Weights of a small GPT-style language model, trained from scratch on English Wikipedia.
Size: 17 layers, width 192, 6 heads of 32 (1 for keys and values), MLP 384 SwiGLU, vocabulary 3014.
Architecture: RMSNorm before each block, rotary positions, no biases in attention or MLP, untied embeddings, normalized queries and keys.
Training: a variant of Adam for these matrices, 337M tokens, 10282 steps.
MLP neurons of a small language model. Each row is named by its layer, matrix (gate and up: input weights) and neuron, and shows model dimensions 0-191. Each number is 500 + 25 x the weight over its row's rms, rounded and kept within 0 to 999. Numbers have three digits each. A neuron's up and down rows have the sign that makes its largest values positive.
After each neuron's rows, "fires on" lists the tokens most often at its 100 highest values on Wikipedia text that the model never trained on.

L11.gate104:473520474507503529486483489493474488506458490516506485486479505519568481488476498488517521533462484518469465518526503488508489478486538530490504489480517490463542547478504493561523493473472473557479531444501490530489474483439470480508507486473467508534510526486532488488481483501460456511509483524540458494481489485472511525511470524457506507495505551525503480536492504470495525458514545495485505506464524489506494499470498489501489471536440460477531530470512513506450482515486511548505515502426521510496481508488476491519489483507508517501457515501496452519493553517491513508
L11.up104:507519487508529490509497521480490497503507497513468508486503502491554506502497493572521497472509511547439447507524464550469473516525497493484509499484481508466494524477441506526478509493505531491489472461513481497484467497459501503485533465478465494530531521477544531488483524493428515496528490510468470500549480465453519476501483492470491524487504492473477496499444513465472481528509489522505479516469492532514484495541502452515477521498477505484499526460508481518502464527441550526508474506472523501527487533488496476523472505528533495552483553468507495528482519512515486489
fires on: "-", "l", "ul", "ad", "ud"

L12.gate172:516501505522474512508494515487506461466434505504544463511503454478489528525563522513512511471496492510532527500507519543508516522522482473484501466471506502539510451518466548492536492529479473556490526529535486456514516478515537501516472486472546500504521553471461467475491553512539523485501517513469491440503490490502472507512495503513490487528513500500546502477515484476504450454467490510491506488480515501497544522527507541493489468497539481467532506482462493502475499450456526515544531503503495503474522499532501500527527496486474507500507529470514507484532534506461515491
L12.up172:535495438506511488482527503487506481489481514461529504486490526451513524530491498518511508492456484513485531512488459507521525534509478473502493507506528516535463516501475467457495524489546507471508512478510474548505474504502496459484519511495502449520535471494542480513566525490498481461482526507523489496531451468547473499503508475483504537457480530491532497473467479505467475471532554483480446511512487504494477526521524498488485464548533500482489520523491489503475436499478496534515512523472527486514499505472497575478489496496547475465446498484484512489510494521513522500
fires on: "b", "ett", "v", "erg", "ot", "iss"

L11.gate354:494508466468455479490504505486521498531540517476491477462472476522519507472508472515519498528470471487463492535525505507505490513495521510524508458485522531483492475464497450484525502491487499490523489485510481505524514534512482502519532509521441517479501530523438488487530496479521541512439550514524494482517487553507528480484508512507528502475491493514479460473493546513491519554539486513504463476483531501452497463471516560511514493494499504495479496488461502524485515539508548471463510502513465520503452528517514509504516559459491543488506508540531517535524499521465461545
L11.up354:501492536487500535486485509547577506518530477486507467515499530535515493462474526506481541515470486467519489490516475530473480507474487507469521448493473491525510499497449533492509477501490534514497505535504510475492492480521475552546540512496498509474461516507464524525486515473524493504512527482527494455462508526532454473498481510510505515482469523493560457470523503501515508460501519573508472514519476477506507492454482529516541498536508493494462461486518495504531523472520485428491508516509454498511501537558475489491502507476502484491522509480523506501518546505521486522
fires on: " In", "In", "in", "al"

L12.gate217:465499474483515520466522490443491547523465490502510412487480474498517525520480504486530539501486500509477505534490519502458529502527511489479505472463513477512515456535522447495518528483527481497530481514510480498448546487506501505500487481475473483512458536508523480455517459543518482519490502474494472511548519539480532498502479498499520498501511498490537517513498477498472490488521537469481446497499536469507483503486537526536520500479500478482511537502521485513479476469478516507498554494484564501504465484492523555523502496580516504490494526497504474467486512463522511516
L12.up217:507496473506474501502514514505483501473462471516537509501492475487467482536471523523495511507539472526515460512492492550492478484501512481497506484451485507457535490522501486476540498508513485469487506479501509507456465482507495527517498476499457474550513530479498477473531496557489502572478489488511480472530450516523499516500475486499508482519483483535509512493517508488439493497536501475456448564492494511464458453484535472533494492504513504497547547522533543508510495506482492524495508493499552490514478523440496537491477521548522475460500534512507541463523479519472506495
fires on: "l", "-", "n", "j", " and", "w"

L9.gate115:470504473518496482476549508477507545484491522545463543462467497489514477554544471509491564528523490529527476452495488491494510517491513505483493503504501513490492484485481510452512556515518511476509469538484509524520512483502517512482506496523484467530463478507523503473488491514557527507476491486484495518499482523497542514499477494509507530500480539484517477481482535530475444493509573470495541547460487520476516517520463521468504488497482512460516514494476520505489539472507501524512470488468496484453550513511498528494484527538495498459525466511483476528472516540450521535
L9.up115:527494461502493494496523519546470524500472466493477470526503529483511484512528468498530450451506527513524504542480492527481554471504543483455494529534490506492532511515510477501493509500496461479510514456522465517506463501520506522521487513490459496507526478491511519492527501488522525498464518516507466447544494524485520487467499505470458496547491508484481511468450477423489483499494519507482488513549516489447493482502533484546464486523528521463523517474497493479479515488472513502558547474509487544474512498527497474459531487484499537492501499468479522511501471484493534446
fires on: "b", "'", "un", "c", "v", "an"

L13.gate33:480491529484487535466487450506496510518483490488485423489491485487516482500510496545561527503561491518451465506506488468494524483466528530480454497529503489501466497493513525460514494482517471514505465521499486467548494441499529522477512534481493494525546504513467518515486497538495495534504503542474480521489458504496528492479521467528513484478480525487536486501447480449507471491454508458495520500502511471469489468508495536507534478494527460491529487517527497509506540521471509516469499487530533499514517500490522536509476546502492538541440508523532484499522465494497515523
L13.up33:525448525478491556464544527504459528543489488513532530519471526463516455520467498495505458547517472510463460499515521467493483517512523483505496481513534473513530502514462496494515503464522513531530478497502516494515454500505524527472468520460487513496465486493515525502507529526458512461519460509530520526471498510513489498488512465518499470442443498501480486535512508524530510473496502459520525483492497515500499475531517531493478427474566484481522488526477476483499518494515505505487485509510497478525494505474523496490455495513498532564486523492530475479451485546515482515
fires on: ",", " is", " of"

L13.gate268:567494506549499547517517463497518519499442480562506479542531507519521495487497505531500497524485527504516521493488531496492519547495481489486463510503510524519492481510487518461565514521517507462524487528426550501534469549496462514496502518478490531498467522498502514494512482511494538487493554509483529504492501506496486533534509482521509479528482472480514437467488504525503467501482483528468481474512518469457508517518472472484506547507488492496513535481461513547514481506474513508498546507488483444536505495504520506503554514505516527464507501480513509487524539552496498489
L13.up268:490482533557518471515476433491511520499543480512511536502545484506528549456531485463505513537531492525550576514462456491494504545512493487486494488465474508495481460450487450518526512485515476493560475498488498516481500546474478512476489529519486491496497500527499508508487501520533464450508521529517504501468439519518509475495497500527459537517495482489507492458513507504480517521519522490489488491510495521464474470514491494470546496525535490511476471503522524518507496511525514502501500488478510478479478515520513534489510501543546491534502511507469523500525545528455492456
fires on: "2", "b", "v", "as", "em", "ag"

L9.gate244:494507534529488469492513508475479434533465505510501472472522509567475473547541526474495532466536514494505515442485494509450499517481475528523547477521565522508497489481491539514514504469476538532490469499498495496531503512502483489475503489481517452507478495491497521473506510541500550525524526458469461468491503515518455493482493526517527485519461485489473472499470486482541443525481510469476511515515517516488491541543513470454504464513430510489487503504520538482523496492499466539488495465528513512478535524518518508508528510537500521503512509511486474494501501520483501513
L9.up244:522474488504531517476507503511537513441482447484504541456499510498489537520522483502530521443506475513520529506482509515495507508487464518489500512467468487514524492490491484523503483488465525532510525478506498425469462507538508506520499541520509543504514512471462539488517443488487479454489463527493521447479557498517480491486457515524516488500538452508519517525470509497514503480492503504495499490536514521469515501518500537524488497534492511520472546494479474528468542530471493533524519489507523489465491506479515493526445496512514482476516540468514489536461464470546515460
fires on: "es", "'", " died", "b"

L6.gate125:479485463493523495491515490478484516524501531448522475494533493463518485493515508516505500498535520543484537517537500465505517521468463515517510509499528546586453537504554490529558495502516476557519491459483501476502524497493483498440489503472488492505499510514512505490495479490510494483508529470519491475510520472492495508484571452494503504476470479512527465548477550487490489520510499515507460503481517472531456466507538470513572535449496461467500476487488509500517507510505519485495523493499489531517497500485477460506506518511490496472513507481512478551466485513480487547
L6.up125:542476476524535421510486546493534444486507514497511512513463572530471473513490515490519513432490502489504474533482528491472435501519533490501536474471515505502498481498537509470533483497521497510511525467485479500502507467518465527457503490518475525519493493509503482481521480517487503509509546525496477529506504552541538456471490438498482499480498528488495524499461455547486485468503523500512504503519516513510533470472479520458513516467508475496506539488530502508516474546501480498468501492547499525476486491518494495501495467492490526477510484544533527454470482502499488513
fires on: "m", " de", "t", " -", "n", "ith"

L5.gate140:481500468520487487500499510533438467479488476513468538507533514490448473509509516469509480461451489496458526525490450489559521512486527517504509496489497523501416474490464458513475496485505506500504462513503531501557536488487478514476516552516512503474534492547531533475500518484478483501479510480503503497516494535527455497515496543494492483477512477504491499522515460505536506513512512461534489463502524528513474545501488510501509506506539471468473523534481462504475530477483489508470539471505442498511543512498526503515515542524532517507531518485469528499491527549482476496
L5.up140:466542435468501514498500501473487488502487467468494494519507495499489489492532498458520494475478511500506526506536505524522491489482472549502502510502487521509522487459506468529495502488555496479495490519509479508490488473492519513518442510498508478428532482543443494474512482506502506496493481495539433586510486536500498526492457494467502504537490486512491511475471506511520487511503517478497535440468515497478525498527476460451555504503505440484504464503507504520495497471496501452514508540494466413498476537509476506512496506503515515481502521501489528508502518518479453489
fires on: "ed", "2", "1", " var", "ator"

L13.gate32:462517559448506507449464482475515473515487493515500497512447478523520482478518479544498539464514494534445542476493487530514511512479450514507465543438528504503486519474472526510517511486485503508503419507467546484491525475513534512500513470497503484491511482484461506516492515488448505458503531520509484471501510505478529494503524509496508511508488502518485475521477523504515458496510508472501492462517537532482477490541530527496526534488531463469556513497500497512513523486492515479475493509518543550504521455495501490485496497485503509518482535510506470539438458491471479523
L13.up32:488495496483511515481522514496508490484403493472524476512532503522492502538530497542491536480538495500452516477486469505470517491513491491492510476523522528471500562482502466527499550501465456526511472472504445485501503492465510465517522501461448467509537507464496486503488496492471503474513500494539502517476478482510525446460496526517472454458454480513503456515507514479482467471492512492520470466485464493479494514476487497470485503485488487473465519472524506503473482502453484520442503508502551471531509536497479490509523500498454524505458530486483460526507482489480505482
fires on: " and", ",", "|", ";", ", and"

L8.gate196:519510517547512504500508499511492545529511439510488460504504522514491518462525495469520482456469525449457466490515459473505532537460502429503485511507529529528474506502529499523498480489518509491537431475529489458518479504494477523494508494518494473508507508481491528518471489454533507494467518451532501512523545518510506512550531512485482468505454518489534486557513518506472492459491507506491478494477491498470471516472502525432551510515495469488513468525539467505495486505520523506487487477490503474513501529466501469481539470491511522508495490481500520497504543553509503534
L8.up196:468535506514505513505485467500460480473464483520516531482505511466489526465505493454494478513486460493495503490495525521504475514472484508512523517511473507459508539500484465484529500499497527524468459537475486480497483474491504479520493487514487456497519488534456524477521497477501523489487500442498509472491551536500504529504485434504508432543509489463458497483490498502542520472531513541509538475447517527455517519529507479518492491538516490474505446463493516523511530499439559494533501494469468487538475509491472548504468496511513550481498468538521487478493519506491513502
fires on: "1", " one", "2", " not", " much"

L13.gate205:526516481526486482480470505481524518561513502486495474479506509494500497488498532475524548491490446466491471506549547526460516499490539521501469469484523458514521468505483462560524477526485454497472526492482517476467510494491492502485512519511518515510495453473490504480469490495522507503469481497468508554520475531479519478505478432507499510482516534512471499485553493519456529520517503501476538466518534488515554489460509519502508483467528480477495490461461465522503541510466513484482465471462514488467472464528518480510466523525488475506535479515503522447534493487508486509
L13.up205:519497470499521520512530512550487478544513496461516446510537534462507478465524524465525555508506497468485525510533510515500520468511525485513469494485513474546478484465492472541534464480481487486459518537507516470521497458484501493510492539524498463528496505549511482478535507519515525527475514492500477508493496517518491522499501448556533514516531522473493497476498502512487494536508465504527502511543510481466525496460515490498516477500509460465545442566479484518467482497495504464495521516495511507552559462544476488492485488449470495522477504514496504484498491526493469503
fires on: "at", "ple", "ot", "able", "ost", "ing"

L11.gate162:497507527524503437538495503472518526526493481481477502476536488505519440491495491521491514494482502514517503465505477478508465521522541446507531476478531521502471482502508511497503497498514451480523500530517497466523485458479510520484460492536475485548515521531477524476522503499491489502487501491547487531537438508486498490476489516486484475487482467498462487517459555517517515490510534527478487498455534494532489494497521519535493489452515495512490578517518479529466519515464487580511481486513480490496482509528459483512511522519440465525510512456501508547506508485469465480
L11.up162:518489498532484513493555504483537502511483533520501517514538528480460510501512495551507514500522518498501551498471484502546441528544508525498467497494483515519522507528490536520456511525485480510504500462504507501467469497468513496507509537484553527486498452478493485448464499515457501496524527537495454471483509468540512470465522477538486489507503546513479501501481487530524540517507475492526488492533521518483548512548467498529477498493492543470503474497488479495461436526463496475522521487509498488535496483523475472517517496485499460533507452473475476486499519449548499510
fires on: "–", "on", "or", "it"

L11.gate171:493505503513519500492487470444423489515497489501496446496513491549544505488531578552511516522513486536503488455501498508441467504511496469510512518475495514528494480505462558502521491491523485496504469533498506501482525498502517500448473523526474466486493506489494482504484477516485493511502503495554513514553466518467493487494488478500505493489483504502528489520468570527547478468506527483492492463484490535518450493503486510532497481444492466444500524506510524546499516510439510508493529493481476489475492516509499541485487539518495514512479506458527506523507519497482489551
L11.up171:471531500500500504495492500503489550532477499507463509484487491489518506466506489517456505469470537532507485452466458501495477513574488535522522534538486526513493438518490540505484470481561486476544531515514461518461515481489527491514465511507469500490527477535484464524512468507509529512529485514515494466504445462499499463474509484486478509531545478523480522488446541495513464520514494488521537489506490530526482527539502491534501535495489525504492504474447501538495496523493505503497519522547544530523514521519527520477479504503519534484500485497496494512495557502487524557
fires on: "ast", "–", "ens", "en", " to", "it"